config = dict(
    d_model=512,
    init_std_down=0.0204,
    dataset='wikipedia_en',
)
MLP neurons of a small language model. Each row is named by its layer, matrix (gate and up: input weights; down: output weights) and neuron, and shows model dimensions 112-175. Each number is 50 + 10 x the weight over its row's rms, rounded and kept within 0 to 99. A neuron's up and down rows have the sign that makes its largest values positive.
After each neuron's rows, "fires after" lists the tokens most often just before its 100 highest values on Wikipedia text that the model never trained on.

L3.gate698:44 57 44 55 80 45 62 51 46 51 48 58 57 41 62 49 43 42 31 46 58 60 55 23 66 59 51 60 47 23 57 44 43 61 57 61 55 47 53 36 46 41 42 64 27 48 55 54 48 36 59 62 53 50 30 41 53 44 49 37 48 51 45 52
L3.up698:67 39 51 52 67 64 58 54 49 56 34 48 44 61 51 32 48 49 54 52 70 66 42 33 50 49 46 53 51 33 69 53 59 54 44 63 52 58 37 52 59 54 46 42 39 56 58 48 59 51 60 70 43 62 27 59 55 56 38 52 47 31 54 35
L3.down698:65 64 60 41 54 54 47 40 41 39 33 51 54 37 55 56 70 59 48 59 68 52 47 44 50 39 48 51 51 47 44 43 50 63 48 54 60 53 35 48 50 62 36 37 53 31 54 64 49 55 73 54 55 57 41 42 47 37 48 61 42 63 55 53
fires after: "9", "7", "8", "6"

L2.gate548:50 50 32 50 48 55 66 49 43 66 71 39 66 58 62 60 54 39 61 61 47 36 55 34 60 33 56 50 44 48 51 54 60 53 39 49 55 68 68 52 27 38 37 56 37 51 49 38 36 38 68 52 47 57 40 46 39 34 36 55 30 54 60 42
L2.up548:43 45 44 60 47 57 45 60 37 53 59 50 50 69 45 62 53 51 42 66 50 52 47 55 64 49 45 54 36 57 54 47 63 59 54 39 62 64 47 23 34 39 54 45 44 39 68 54 55 50 69 47 47 41 44 46 39 53 44 51 30 61 34 53
L2.down548:39 40 38 51 51 46 47 45 41 52 60 52 56 52 45 72 39 46 27 69 61 32 42 56 52 49 55 58 40 37 62 41 43 61 31 63 53 64 60 57 64 74 38 40 62 46 44 41 42 59 60 44 44 47 43 56 46 30 53 35 56 54 50 40
fires after: " to", " he", "We", " who", " may", " would"

L3.gate351:40 76 52 49 74 45 28 59 50 56 36 67 26 68 40 31 49 50 47 57 49 48 36 61 59 49 50 57 47 62 32 59 48 57 76 57 59 45 39 63 53 51 45 51 43 52 49 65 43 42 62 67 43 59 38 68 34 46 78 49 56 46 42 41
L3.up351:41 47 51 76 48 58 30 55 40 60 62 44 40 62 38 59 54 68 31 47 38 40 64 35 66 35 56 54 44 48 49 46 55 57 53 55 45 48 49 72 35 44 64 50 65 65 64 52 60 50 45 56 44 59 45 55 47 43 64 66 44 48 41 45
L3.down351:71 60 36 60 61 37 39 42 70 50 49 46 65 37 60 55 56 53 40 40 50 55 46 61 58 62 37 50 60 34 48 70 51 47 50 66 53 54 51 32 49 58 43 40 38 46 60 65 49 52 83 55 70 57 44 60 63 59 62 50 66 50 56 33
fires after: " |", " (", " /", " \"", "-"

L3.gate1049:36 61 42 48 43 58 47 55 47 46 41 72 40 43 50 54 58 66 48 46 50 60 41 57 37 45 43 63 56 56 53 44 48 54 47 50 82 39 59 39 55 42 55 49 63 49 45 30 61 31 38 71 37 65 41 69 44 40 61 37 48 54 51 32
L3.up1049:48 43 42 60 42 44 31 60 46 49 54 35 65 39 60 59 61 46 51 58 45 38 54 47 33 51 50 48 48 33 45 53 52 54 70 60 59 75 56 42 51 59 68 44 33 54 51 38 58 56 71 56 36 49 49 57 44 51 38 45 46 48 50 57
L3.down1049:50 49 42 49 51 57 49 61 53 56 13 45 65 50 41 74 73 32 57 40 71 48 58 40 54 48 46 37 50 48 54 23 39 58 42 76 47 48 44 55 40 61 43 67 36 51 46 43 50 52 61 43 35 48 59 52 65 44 43 50 52 61 62 48
fires after: "0", "5", "8", "1", "4", "2"

L3.gate963:72 50 52 35 34 46 61 40 49 44 67 66 59 54 38 35 56 40 59 57 59 51 74 46 65 43 52 40 49 48 37 56 39 53 55 47 50 60 41 59 50 60 42 47 40 58 46 50 55 48 56 75 50 49 63 60 45 56 68 47 49 33 49 48
L3.up963:61 49 50 57 38 36 56 56 41 64 69 45 48 66 29 69 55 55 56 43 62 35 62 68 47 68 40 40 69 35 48 48 47 36 38 50 61 60 65 70 61 54 56 48 28 57 37 54 53 43 44 53 48 38 64 40 59 65 49 56 39 52 48 53
L3.down963:54 44 52 44 62 65 52 57 46 50 62 56 54 46 59 26 40 35 52 53 37 40 41 59 67 47 44 52 60 58 47 52 76 56 26 54 52 50 45 37 49 68 66 52 43 55 35 50 37 50 67 40 63 57 51 40 49 39 51 51 60 60 46 53
fires after: ",", "2", ".", "0", "5"

L3.gate427:58 37 57 76 37 60 48 39 57 51 35 51 41 37 40 56 51 48 42 38 63 54 48 52 40 62 38 45 33 54 51 38 56 39 48 50 54 52 47 42 48 46 68 66 38 36 44 44 51 43 49 47 69 40 51 49 55 42 59 60 47 54 45 54
L3.up427:45 55 33 58 53 58 38 35 47 53 55 42 50 55 51 39 64 34 51 55 36 62 63 31 56 55 45 59 55 62 63 52 38 40 56 58 34 55 33 70 42 57 57 52 37 45 46 50 60 69 51 48 58 47 46 59 42 59 35 43 69 54 45 47
L3.down427:49 59 50 58 49 39 46 37 60 57 58 41 40 61 49 56 39 46 26 49 32 58 47 64 45 52 53 74 39 56 75 51 64 62 48 55 43 67 39 69 51 58 66 54 37 39 49 55 46 41 62 48 40 27 64 59 53 53 27 38 52 44 38 53
fires after: "9", "0"

L3.gate346:41 70 51 49 42 54 38 53 54 58 61 37 52 49 52 57 47 62 41 55 61 36 34 66 46 37 50 43 43 66 51 55 35 60 27 67 46 55 58 45 50 61 62 55 51 48 46 44 66 61 42 56 27 57 62 44 43 64 40 45 32 56 49 54
L3.up346:41 60 47 50 39 31 45 48 60 41 18 38 44 52 53 20 44 44 58 50 49 51 49 63 51 48 45 27 47 63 51 46 54 47 31 58 37 60 47 44 23 59 49 57 47 49 45 56 46 43 52 46 54 66 47 61 40 39 55 42 34 54 45 48
L3.down346:60 54 40 60 54 63 65 48 31 56 33 51 48 47 43 52 43 77 45 38 44 56 50 35 46 58 39 62 53 59 43 59 39 45 28 42 50 49 50 48 45 44 40 56 59 52 46 48 50 48 41 29 58 48 52 52 39 33 51 52 49 53 46 58
fires after: " (", ")", "-", " ", "."

L3.gate715:33 70 57 71 53 53 38 57 36 59 58 41 46 70 53 41 54 41 62 61 63 30 55 40 46 44 59 25 57 43 44 68 45 42 32 39 44 52 35 44 50 46 62 43 50 33 47 52 40 54 43 38 50 39 47 52 59 49 58 46 53 56 54 40
L3.up715:36 52 51 37 69 47 47 59 56 62 58 34 52 44 57 36 47 64 63 45 60 63 45 46 55 42 36 60 34 41 68 50 47 54 46 35 43 44 49 65 59 62 64 47 48 44 30 45 50 34 38 48 38 52 55 47 59 56 42 62 51 49 50 23
L3.down715:48 57 39 44 42 57 45 44 50 52 70 54 54 58 72 53 61 45 45 43 66 51 40 48 43 51 63 39 46 49 63 51 45 47 52 64 58 55 44 46 44 40 77 60 50 45 35 46 52 43 44 44 54 56 47 51 50 41 35 32 45 61 43 50
fires after: " ", ".", "9", " .", "0", " A"

L2.gate807:44 52 67 49 33 66 59 40 67 54 33 44 45 57 43 51 60 41 59 65 47 50 47 50 56 28 36 55 62 46 72 51 47 40 48 52 41 38 41 56 52 52 55 43 42 44 31 55 41 59 36 55 59 58 43 48 48 53 49 57 54 58 68 64
L2.up807:41 59 59 67 53 47 45 43 48 45 31 53 29 61 72 56 54 39 47 31 37 73 52 56 44 48 65 53 35 59 58 46 53 58 51 52 47 65 60 34 52 70 66 44 44 48 50 31 46 62 62 51 63 45 51 26 35 61 66 54 54 50 41 45
L2.down807:35 49 50 62 38 44 47 45 51 57 82 48 52 36 57 27 55 44 43 55 60 59 31 57 42 42 58 34 59 49 43 53 46 51 46 68 52 48 50 57 49 58 52 63 39 34 48 45 48 34 62 29 53 52 39 57 39 31 47 46 38 66 64 41
fires after: " |\n", ")\n", "\n"

L3.gate237:51 52 59 56 42 46 58 44 42 41 18 44 46 11 61 56 57 40 43 67 36 38 36 50 44 41 43 49 72 44 44 49 42 47 64 61 40 36 47 51 57 60 46 46 48 56 45 37 56 57 42 46 58 44 39 74 71 36 38 48 49 48 60 33
L3.up237:71 54 46 32 44 56 58 48 62 43 22 23 49 33 59 48 39 47 32 59 52 62 35 44 53 48 56 46 59 45 44 47 48 45 60 47 33 32 39 39 59 48 51 40 67 65 44 38 52 51 36 42 40 67 29 49 53 43 48 55 59 63 49 37
L3.down237:43 61 54 46 50 52 41 54 48 63 44 52 57 40 42 27 46 41 36 56 55 38 22 59 54 53 57 57 51 66 46 73 49 52 40 74 46 44 28 44 49 59 38 46 72 50 45 48 40 35 58 46 53 68 44 54 48 47 54 66 42 59 64 45
fires after: " the", " The", "The", " a", " an"

L2.gate1286:47 38 72 50 77 44 47 59 52 61 58 43 61 34 56 62 53 43 36 38 37 66 47 32 50 54 31 45 48 47 56 49 59 64 70 38 63 54 46 45 51 58 45 43 60 54 69 57 59 49 47 50 54 42 55 50 60 47 39 61 54 46 43 47
L2.up1286:51 53 53 65 56 58 62 55 70 51 59 51 59 32 55 52 35 68 48 56 57 45 54 46 51 71 43 41 21 57 54 60 52 45 52 65 54 43 65 55 46 57 61 52 67 51 45 61 60 53 42 60 40 49 35 44 39 41 50 53 48 40 51 58
L2.down1286:51 54 50 35 36 56 63 49 47 55 47 35 45 67 63 60 42 55 49 63 63 45 55 44 60 54 40 43 47 66 56 29 58 54 56 61 31 59 64 50 49 40 36 49 47 44 57 46 53 53 52 49 33 52 45 49 41 31 56 36 26 39 25 44
fires after: " |", "0", "2", "1", "7", "4"

L2.gate920:54 52 59 58 43 53 57 59 56 46 43 53 41 65 55 52 53 55 46 52 54 60 61 57 40 55 50 29 59 39 46 66 61 46 51 49 38 57 46 58 53 42 33 43 38 60 63 50 53 43 56 44 46 60 69 54 34 41 56 62 37 46 58 52
L2.up920:43 72 57 70 47 42 54 52 74 43 79 43 67 33 48 32 55 57 35 47 47 48 62 57 53 67 56 59 33 50 51 52 42 57 50 67 49 51 48 38 61 54 45 63 59 66 23 53 50 34 53 64 38 57 49 52 65 40 38 50 48 50 49 34
L2.down920:45 52 53 52 65 41 41 46 32 57 36 71 48 38 45 33 62 41 37 52 40 62 38 43 58 49 51 58 46 60 51 39 55 50 42 57 73 54 43 49 54 41 51 46 68 58 60 40 56 23 67 53 33 50 51 50 45 45 47 53 38 34 46 44
fires after: ".", "%", "0", "9", " income"

L3.gate265:41 31 61 50 66 39 41 42 46 42 61 59 50 61 42 41 59 54 47 63 48 44 66 49 65 30 43 50 59 50 71 68 55 56 64 45 64 47 63 48 73 50 42 51 44 61 37 40 43 36 34 55 47 50 44 50 59 44 49 50 45 47 52 40
L3.up265:57 54 44 53 52 49 35 66 63 46 74 69 35 68 60 44 40 55 51 52 49 57 55 59 52 46 43 60 54 56 42 42 49 56 56 44 52 57 46 59 58 43 49 44 51 56 47 48 60 50 50 54 51 52 45 41 55 56 43 75 38 55 38 49
L3.down265:38 46 61 62 37 29 51 54 48 44 82 45 55 48 56 54 41 38 56 35 60 49 44 37 59 41 39 70 61 49 50 65 41 44 37 33 56 46 53 50 51 49 46 42 49 62 27 36 65 43 48 47 54 43 49 43 41 50 38 64 37 33 40 35
fires after: ")", " (", " is", " |", " was", "-"

L2.gate365:67 50 34 48 61 41 43 44 61 58 41 42 56 37 48 66 57 60 47 60 41 63 50 48 53 55 68 40 55 59 47 37 65 64 44 54 52 40 51 57 37 67 54 50 42 50 40 37 52 39 53 59 52 56 49 73 52 49 36 27 53 56 53 50
L2.up365:51 44 42 42 52 44 49 51 44 49 59 51 49 66 70 45 41 39 63 37 67 35 51 39 51 50 40 30 52 55 46 54 59 46 56 41 47 55 35 54 43 51 45 60 54 57 43 54 44 45 63 46 40 66 60 46 52 46 41 53 42 65 54 44
L2.down365:57 65 44 59 39 64 28 51 56 56 60 33 55 51 56 59 28 45 38 46 44 39 26 43 52 53 49 44 42 57 41 51 46 47 64 55 61 48 52 68 54 54 38 25 56 38 45 50 48 56 50 42 59 59 50 41 47 43 49 42 31 42 40 40
fires after: "9", " Rock", "0"

L3.gate928:66 43 62 57 51 41 48 43 59 53 66 36 43 42 36 60 37 58 46 51 44 54 54 48 45 50 57 56 33 40 53 44 59 47 45 62 46 58 70 45 49 49 44 38 53 30 41 35 61 50 40 31 56 55 41 37 60 44 47 31 70 52 53 36
L3.up928:32 38 45 73 35 62 42 68 53 38 40 60 34 56 50 68 51 46 60 57 47 55 54 61 41 52 44 45 52 51 62 59 46 41 57 73 49 53 36 49 37 52 51 57 47 47 44 37 52 48 44 32 45 44 51 48 41 59 55 50 48 57 64 61
L3.down928:48 41 42 50 30 51 46 73 49 58 99 54 52 51 61 56 61 33 36 51 39 54 44 56 59 42 48 54 41 54 57 45 48 63 56 53 33 47 66 55 62 57 43 52 40 58 52 46 49 60 36 47 29 29 60 33 54 33 51 49 54 57 50 50
fires after: "\n", ")\n", " by", "4", " |\n", ","

L2.gate607:35 58 56 47 53 33 55 76 47 30 67 47 65 36 43 51 48 47 28 65 56 60 47 58 51 40 48 54 48 55 38 48 62 55 57 40 45 50 40 60 61 62 65 56 34 33 44 42 24 36 64 34 49 59 59 42 40 51 47 53 50 70 59 34
L2.up607:57 43 61 63 55 46 60 37 65 37 40 61 54 45 46 46 43 64 52 47 64 55 41 46 23 51 56 52 80 64 44 40 50 60 49 46 71 46 53 42 43 40 65 42 49 29 29 61 66 26 39 58 55 58 45 58 53 50 48 49 51 55 57 54
L2.down607:53 65 62 63 46 62 46 66 39 42 96 54 56 58 58 74 42 29 42 58 47 42 43 58 61 39 56 40 42 41 46 49 45 57 70 57 40 62 54 44 58 53 54 66 47 52 49 51 56 57 52 30 59 43 23 47 44 51 52 60 50 43 28 70
fires after: " |\n", "|---|---|---|---|---|---|\n"

L2.gate232:60 58 59 58 43 56 67 47 58 72 29 44 61 42 42 47 35 54 37 43 30 50 35 68 47 43 34 60 47 42 48 60 59 53 54 52 66 55 41 44 51 49 54 62 35 44 41 65 56 49 44 59 40 39 33 58 45 62 48 44 51 60 55 77
L2.up232:54 52 44 47 52 50 54 48 78 43 58 45 40 46 53 51 57 56 45 40 49 62 50 58 48 47 30 47 59 54 56 48 56 33 60 54 57 62 52 59 37 48 55 47 51 49 49 44 55 45 47 64 43 48 45 48 35 56 60 60 46 55 39 51
L2.down232:38 42 64 40 43 47 50 54 49 61 78 53 41 44 60 41 44 64 52 39 25 62 59 66 39 67 52 60 49 57 44 48 68 54 51 51 48 51 70 52 52 46 54 47 39 30 55 69 48 47 56 43 42 37 45 48 52 36 58 40 59 68 38 46
fires after: "1", "\n"

L3.gate12:45 50 55 62 43 55 29 54 50 45 68 55 38 17 54 61 40 65 47 61 53 68 52 64 55 60 48 66 50 37 60 49 43 58 46 42 63 49 28 54 52 65 33 61 39 53 42 49 40 61 32 56 58 60 60 60 36 62 59 45 28 50 45 37
L3.up12:57 53 40 60 53 44 44 52 34 62 65 44 56 37 67 45 39 43 61 39 43 69 59 33 58 49 49 53 33 40 39 63 51 24 44 57 47 50 27 37 33 48 39 64 38 63 50 32 53 49 45 53 57 56 47 52 47 49 28 68 49 56 43 42
L3.down12:56 54 39 50 51 56 48 44 64 37 57 60 36 49 38 60 60 41 48 40 45 60 50 52 59 50 51 39 59 42 55 42 48 62 36 44 47 47 62 58 30 61 32 64 50 46 46 62 42 55 59 54 50 50 49 53 48 59 57 66 63 46 57 45
fires after: "9", "8", " his"

L2.gate1021:58 37 59 32 53 47 50 57 54 52 82 49 40 42 55 47 42 45 52 52 59 60 61 39 77 52 48 61 57 56 50 55 64 56 58 10 44 54 30 50 54 54 45 47 56 41 64 35 68 47 47 42 51 60 53 59 51 51 49 54 40 21 49 36
L2.up1021:36 44 68 44 39 39 55 58 42 72 64 49 53 57 47 50 57 42 36 57 40 50 40 54 56 60 47 39 46 61 47 54 43 43 35 51 59 52 39 55 52 48 41 51 72 47 58 64 64 55 52 45 70 48 37 42 35 45 69 41 50 57 47 46
L2.down1021:41 43 50 42 52 48 63 54 41 36 56 45 43 55 50 52 44 34 55 42 54 53 57 50 57 78 61 34 59 65 46 48 65 41 37 23 41 47 48 49 49 57 37 52 41 51 54 59 36 48 51 53 66 59 47 62 61 51 43 43 36 45 55 55
fires after: ",", " the", " |", " North"

L2.gate443:56 58 61 48 55 64 58 59 60 46 44 51 54 53 41 43 52 48 27 42 43 71 47 45 39 58 38 58 48 50 44 56 60 42 53 62 53 68 47 49 52 42 48 60 43 48 41 45 49 44 59 41 69 66 34 45 51 55 56 37 40 57 76 46
L2.up443:43 53 48 60 44 61 32 51 62 44 46 40 52 59 48 54 54 64 41 57 36 60 41 48 55 48 55 62 38 40 44 46 57 48 40 60 63 47 61 59 48 52 66 44 62 26 43 28 41 53 39 48 55 58 66 35 64 51 52 42 52 59 40 51
L2.down443:40 44 25 71 42 43 59 40 36 52 85 47 61 57 45 38 42 55 44 49 54 33 47 30 45 54 60 56 31 48 51 52 51 31 50 41 28 63 49 43 62 47 48 56 59 39 40 53 51 40 50 37 42 42 54 32 54 33 61 60 43 52 38 46
fires after: "2", "0", ")\n", "1", "\n"

L3.gate683:40 60 43 33 45 48 41 45 53 48 55 55 51 57 50 39 43 53 41 39 39 52 56 52 48 48 37 47 44 52 67 48 49 63 50 41 44 55 47 45 49 67 50 38 47 51 57 41 54 46 40 50 64 55 57 45 35 41 50 49 36 73 36 51
L3.up683:42 23 57 39 46 33 49 32 55 68 36 51 48 61 48 44 48 49 30 57 58 23 58 49 66 43 37 74 46 58 59 41 43 30 50 33 26 55 52 45 56 79 41 51 63 53 43 45 46 54 41 49 52 57 53 50 55 41 52 42 33 62 40 47
L3.down683:45 52 58 47 58 35 49 68 48 49 61 42 54 57 60 43 47 44 42 45 50 52 56 49 47 64 45 59 66 65 50 65 50 56 57 79 59 40 62 38 49 47 57 52 48 49 59 47 66 50 53 47 59 61 45 48 37 56 56 57 54 54 54 60
fires after: " \"", "-", " (", " d", " ", " L"

L3.gate665:40 56 53 45 40 56 62 42 46 47 69 60 45 52 59 44 51 45 53 60 62 43 43 48 41 45 49 67 44 64 44 34 44 63 51 52 78 38 33 51 27 44 63 53 37 53 46 42 66 59 62 41 52 44 52 44 62 54 30 48 50 45 57 36
L3.up665:41 48 29 56 53 49 42 57 55 56 60 53 50 40 47 41 49 35 52 46 58 54 74 44 59 60 72 39 50 49 52 39 45 48 51 56 49 63 35 50 43 38 54 47 44 46 60 45 61 70 53 64 66 58 43 33 55 45 38 55 66 62 48 62
L3.down665:54 66 32 32 41 58 32 39 53 43 70 42 61 44 60 52 37 45 52 40 52 38 54 39 39 41 48 56 32 58 48 32 58 48 46 53 48 55 45 40 46 51 46 48 40 42 64 77 43 74 54 41 45 56 55 66 72 34 52 44 61 60 52 44
fires after: "0", "1", "3", " |", "8"

L3.gate1290:39 41 58 59 59 60 57 40 47 47 73 71 48 39 62 72 50 45 48 44 46 49 52 60 42 65 38 56 42 56 38 39 40 56 67 42 56 37 60 41 60 41 41 51 37 56 52 45 63 56 59 48 43 73 46 42 49 60 31 45 48 38 41 55
L3.up1290:40 64 27 56 50 32 30 55 60 56 41 53 48 51 53 38 66 52 54 61 37 45 62 42 55 28 50 39 46 36 75 43 49 33 47 54 65 67 43 50 52 35 47 41 40 44 48 50 56 57 54 52 71 56 39 60 44 53 49 60 51 51 48 50
L3.down1290:50 44 40 62 52 53 27 41 43 44 47 43 58 41 45 56 38 45 61 52 64 45 49 64 37 61 50 54 41 55 29 50 65 42 56 60 39 66 57 46 53 63 39 47 48 50 52 46 31 51 41 49 46 70 60 48 42 58 54 62 48 63 48 49
fires after: " (", " c", "-", " St", " was", "6"

L2.gate741:65 41 58 45 35 53 45 44 43 52 45 45 38 60 45 69 50 58 45 55 55 44 54 49 41 38 47 44 50 54 32 57 52 43 33 45 34 50 37 42 45 38 47 38 59 56 53 40 44 48 64 55 42 51 57 76 52 38 46 33 49 37 47 71
L2.up741:58 54 53 59 44 47 47 53 58 61 53 58 37 54 60 54 45 53 40 30 46 48 53 67 39 41 80 42 54 33 51 55 59 53 59 46 36 47 44 62 47 47 54 43 47 40 42 41 57 38 34 42 54 49 57 58 65 49 64 54 50 60 42 38
L2.down741:46 52 57 36 63 50 44 46 57 51 35 38 46 42 33 55 64 64 51 56 53 44 43 40 62 67 44 50 26 58 49 46 53 40 54 42 53 44 56 48 46 49 48 51 59 54 44 61 48 50 39 49 27 48 69 61 46 61 61 39 64 48 40 72
fires after: ",", " km", "/km", "0", " Fred"

L3.gate442:50 39 40 44 37 65 35 49 39 43 55 49 46 36 45 41 45 70 42 56 49 57 38 38 43 54 58 42 47 48 47 53 35 39 74 43 51 37 50 59 45 56 49 56 56 69 42 46 39 48 41 59 56 47 54 76 44 37 60 32 50 54 42 40
L3.up442:60 46 46 32 38 36 44 41 44 57 42 60 56 56 45 43 69 64 77 50 52 42 66 48 57 64 59 52 38 34 64 37 46 42 39 56 63 50 43 48 52 45 50 63 26 49 43 62 68 48 50 59 57 57 23 50 50 53 40 47 46 60 39 50
L3.down442:39 50 47 52 36 44 51 57 40 50 72 52 41 40 40 45 26 61 48 62 34 54 40 52 55 65 64 36 44 43 66 41 54 66 66 35 70 62 51 52 45 45 39 61 51 46 65 62 52 46 38 50 47 45 44 62 33 45 42 36 53 52 38 60
fires after: "2", "1", "0", "9", "–", " p"

L2.gate994:58 46 45 61 34 63 58 57 43 62 52 63 59 42 57 49 62 24 32 66 51 47 56 53 48 48 56 43 52 43 43 51 43 40 44 53 64 35 47 44 40 52 62 58 39 43 49 55 37 28 63 63 65 39 40 63 42 46 39 46 40 59 52 57
L2.up994:41 48 54 44 51 52 65 32 48 42 48 43 42 37 44 49 62 42 53 63 38 32 58 19 44 50 41 60 57 50 68 43 54 49 43 57 49 40 42 66 39 46 50 48 31 53 33 39 53 55 40 57 60 74 47 49 56 61 55 55 56 37 45 39
L2.down994:41 54 32 56 39 47 31 64 34 59 56 62 43 41 41 62 40 44 45 56 65 61 49 41 50 53 34 59 38 39 57 46 33 47 57 49 47 55 44 37 53 56 55 41 64 63 48 64 59 51 52 40 48 50 75 41 69 49 52 57 34 60 62 38
fires after: "8", "1", "9", "4", "7", " War"

L2.gate1020:38 46 42 53 61 25 40 43 49 38 51 42 65 35 37 55 45 46 44 62 66 61 45 53 45 60 47 54 49 60 57 52 57 53 58 51 51 48 42 58 69 50 47 56 51 42 38 67 57 61 45 66 60 66 54 55 49 45 55 50 62 48 62 32
L2.up1020:33 57 58 53 57 61 50 40 41 48 50 48 70 45 62 37 58 49 51 50 45 38 43 44 51 42 30 56 66 41 35 42 58 42 28 48 51 57 51 34 51 59 43 54 42 46 64 56 37 51 54 35 50 56 41 42 51 58 38 43 38 40 51 53
L2.down1020:73 54 46 53 68 57 40 42 40 45 58 55 51 47 35 51 55 42 45 42 39 41 51 56 54 41 55 42 57 57 47 65 38 54 44 56 54 43 47 33 55 56 45 54 42 46 33 54 46 55 39 44 41 34 45 61 34 59 40 41 46 47 38 66
fires after: " |\n", "Men", " women", " zone", " men", " place"

L2.gate1296:72 51 50 55 70 38 52 44 54 41 71 57 60 33 46 63 55 54 50 48 48 58 27 60 60 36 47 63 66 41 62 49 46 44 40 39 41 47 59 58 54 55 49 52 45 60 36 44 40 56 38 49 61 44 60 59 45 31 38 62 51 53 56 42
L2.up1296:49 40 42 56 36 61 22 50 33 54 45 59 50 42 37 39 41 38 53 60 61 44 58 65 64 45 57 40 60 50 51 43 42 41 49 53 38 48 36 16 51 54 30 40 40 54 29 60 62 60 47 56 38 41 58 38 48 38 60 59 59 61 59 49
L2.down1296:50 60 32 51 54 30 46 63 48 42 85 42 53 49 51 44 72 44 37 41 48 52 44 53 45 50 41 49 61 40 55 49 48 67 44 41 39 40 49 31 57 60 55 59 55 24 40 66 53 59 44 45 55 44 58 52 48 62 45 63 61 53 61 43
fires after: " the", " a", "-d", " in"

L2.gate1079:34 68 60 51 30 53 51 46 50 62 60 40 48 60 49 44 41 46 40 63 42 47 48 46 56 48 31 45 46 39 57 59 50 38 64 58 51 54 62 59 35 38 55 58 61 49 56 48 49 43 49 52 67 43 57 40 39 45 57 44 44 53 45 52
L2.up1079:36 52 37 35 36 61 61 51 56 42 53 42 52 50 62 60 57 52 43 54 63 52 58 37 39 47 53 55 55 43 51 38 58 57 44 30 50 38 40 46 63 49 53 49 57 52 38 47 61 32 39 61 49 38 58 55 57 57 37 44 57 68 49 50
L2.down1079:53 42 53 56 44 39 42 69 47 69 71 26 48 67 60 45 54 53 67 58 33 61 49 58 60 40 45 65 42 52 47 45 55 43 33 58 49 61 52 56 57 47 58 63 41 53 50 61 50 46 59 20 54 56 69 58 34 52 48 55 26 50 63 47
fires after: " ", "-", " An", " Out", "."

L3.gate49:39 60 39 58 56 49 61 41 50 51 45 40 66 50 50 65 38 43 37 33 65 60 50 54 45 50 53 45 71 68 45 37 42 57 65 62 51 44 50 58 47 32 53 58 39 35 39 57 55 59 58 61 51 65 53 42 52 69 56 51 63 44 44 38
L3.up49:53 40 41 60 52 43 40 55 42 44 50 57 41 45 40 56 40 53 52 55 51 48 48 62 41 59 53 32 45 41 38 44 52 46 57 46 55 60 34 55 53 59 49 38 53 52 37 58 60 35 37 50 35 42 65 55 46 41 46 56 60 49 66 64
L3.down49:52 42 58 36 62 38 73 58 56 57 78 50 37 47 47 41 57 47 58 55 69 50 36 62 43 48 55 49 55 41 53 53 39 52 46 61 48 50 34 38 53 46 44 22 42 47 33 69 46 53 53 61 63 55 66 55 60 41 71 57 36 61 56 48
fires after: "\n", ")\n", "-", " Washington", "})\n"

L2.gate132:39 41 54 53 56 56 49 49 71 49 70 62 59 54 43 58 49 58 46 55 67 52 51 47 69 63 50 51 50 44 55 37 49 51 63 49 43 38 43 60 43 43 48 52 57 44 51 36 57 61 59 51 38 66 59 50 45 57 43 54 35 31 43 39
L2.up132:49 49 31 73 51 39 55 59 40 23 62 51 39 66 53 53 36 23 49 49 64 31 32 54 65 50 51 54 54 56 35 44 69 50 53 31 32 47 54 45 55 50 44 39 52 46 30 40 48 51 47 29 67 50 65 35 35 54 58 60 52 58 55 51
L2.down132:55 49 43 43 37 49 48 63 57 63 51 32 44 51 49 64 49 38 51 35 43 56 33 47 53 52 68 45 39 53 43 38 63 58 49 37 44 66 54 46 42 59 49 57 57 50 38 50 69 61 52 61 40 45 54 55 50 42 31 49 60 50 48 44
fires after: "\n", ",", ")\n", " Rock"

L2.gate909:50 55 40 46 52 37 46 45 61 47 63 35 38 60 43 34 52 46 38 38 57 46 48 48 69 50 57 64 48 34 47 64 52 57 42 51 39 54 64 72 56 61 48 51 55 39 35 13 70 53 47 65 48 50 54 43 52 52 59 64 57 47 60 45
L2.up909:36 47 66 48 49 32 52 44 51 45 70 60 46 62 55 52 58 47 62 51 62 44 48 45 59 63 52 48 46 47 39 56 54 63 57 43 50 49 60 57 73 55 45 34 50 50 57 44 55 42 52 48 63 54 50 72 41 50 54 66 40 45 44 67
L2.down909:61 50 34 43 50 71 44 44 40 49 63 31 51 72 64 41 50 61 47 52 60 47 49 61 56 38 58 63 52 61 44 44 49 45 51 64 51 46 47 59 61 37 54 51 41 53 48 45 39 62 43 56 53 58 49 42 62 47 37 28 32 53 34 51
fires after: ","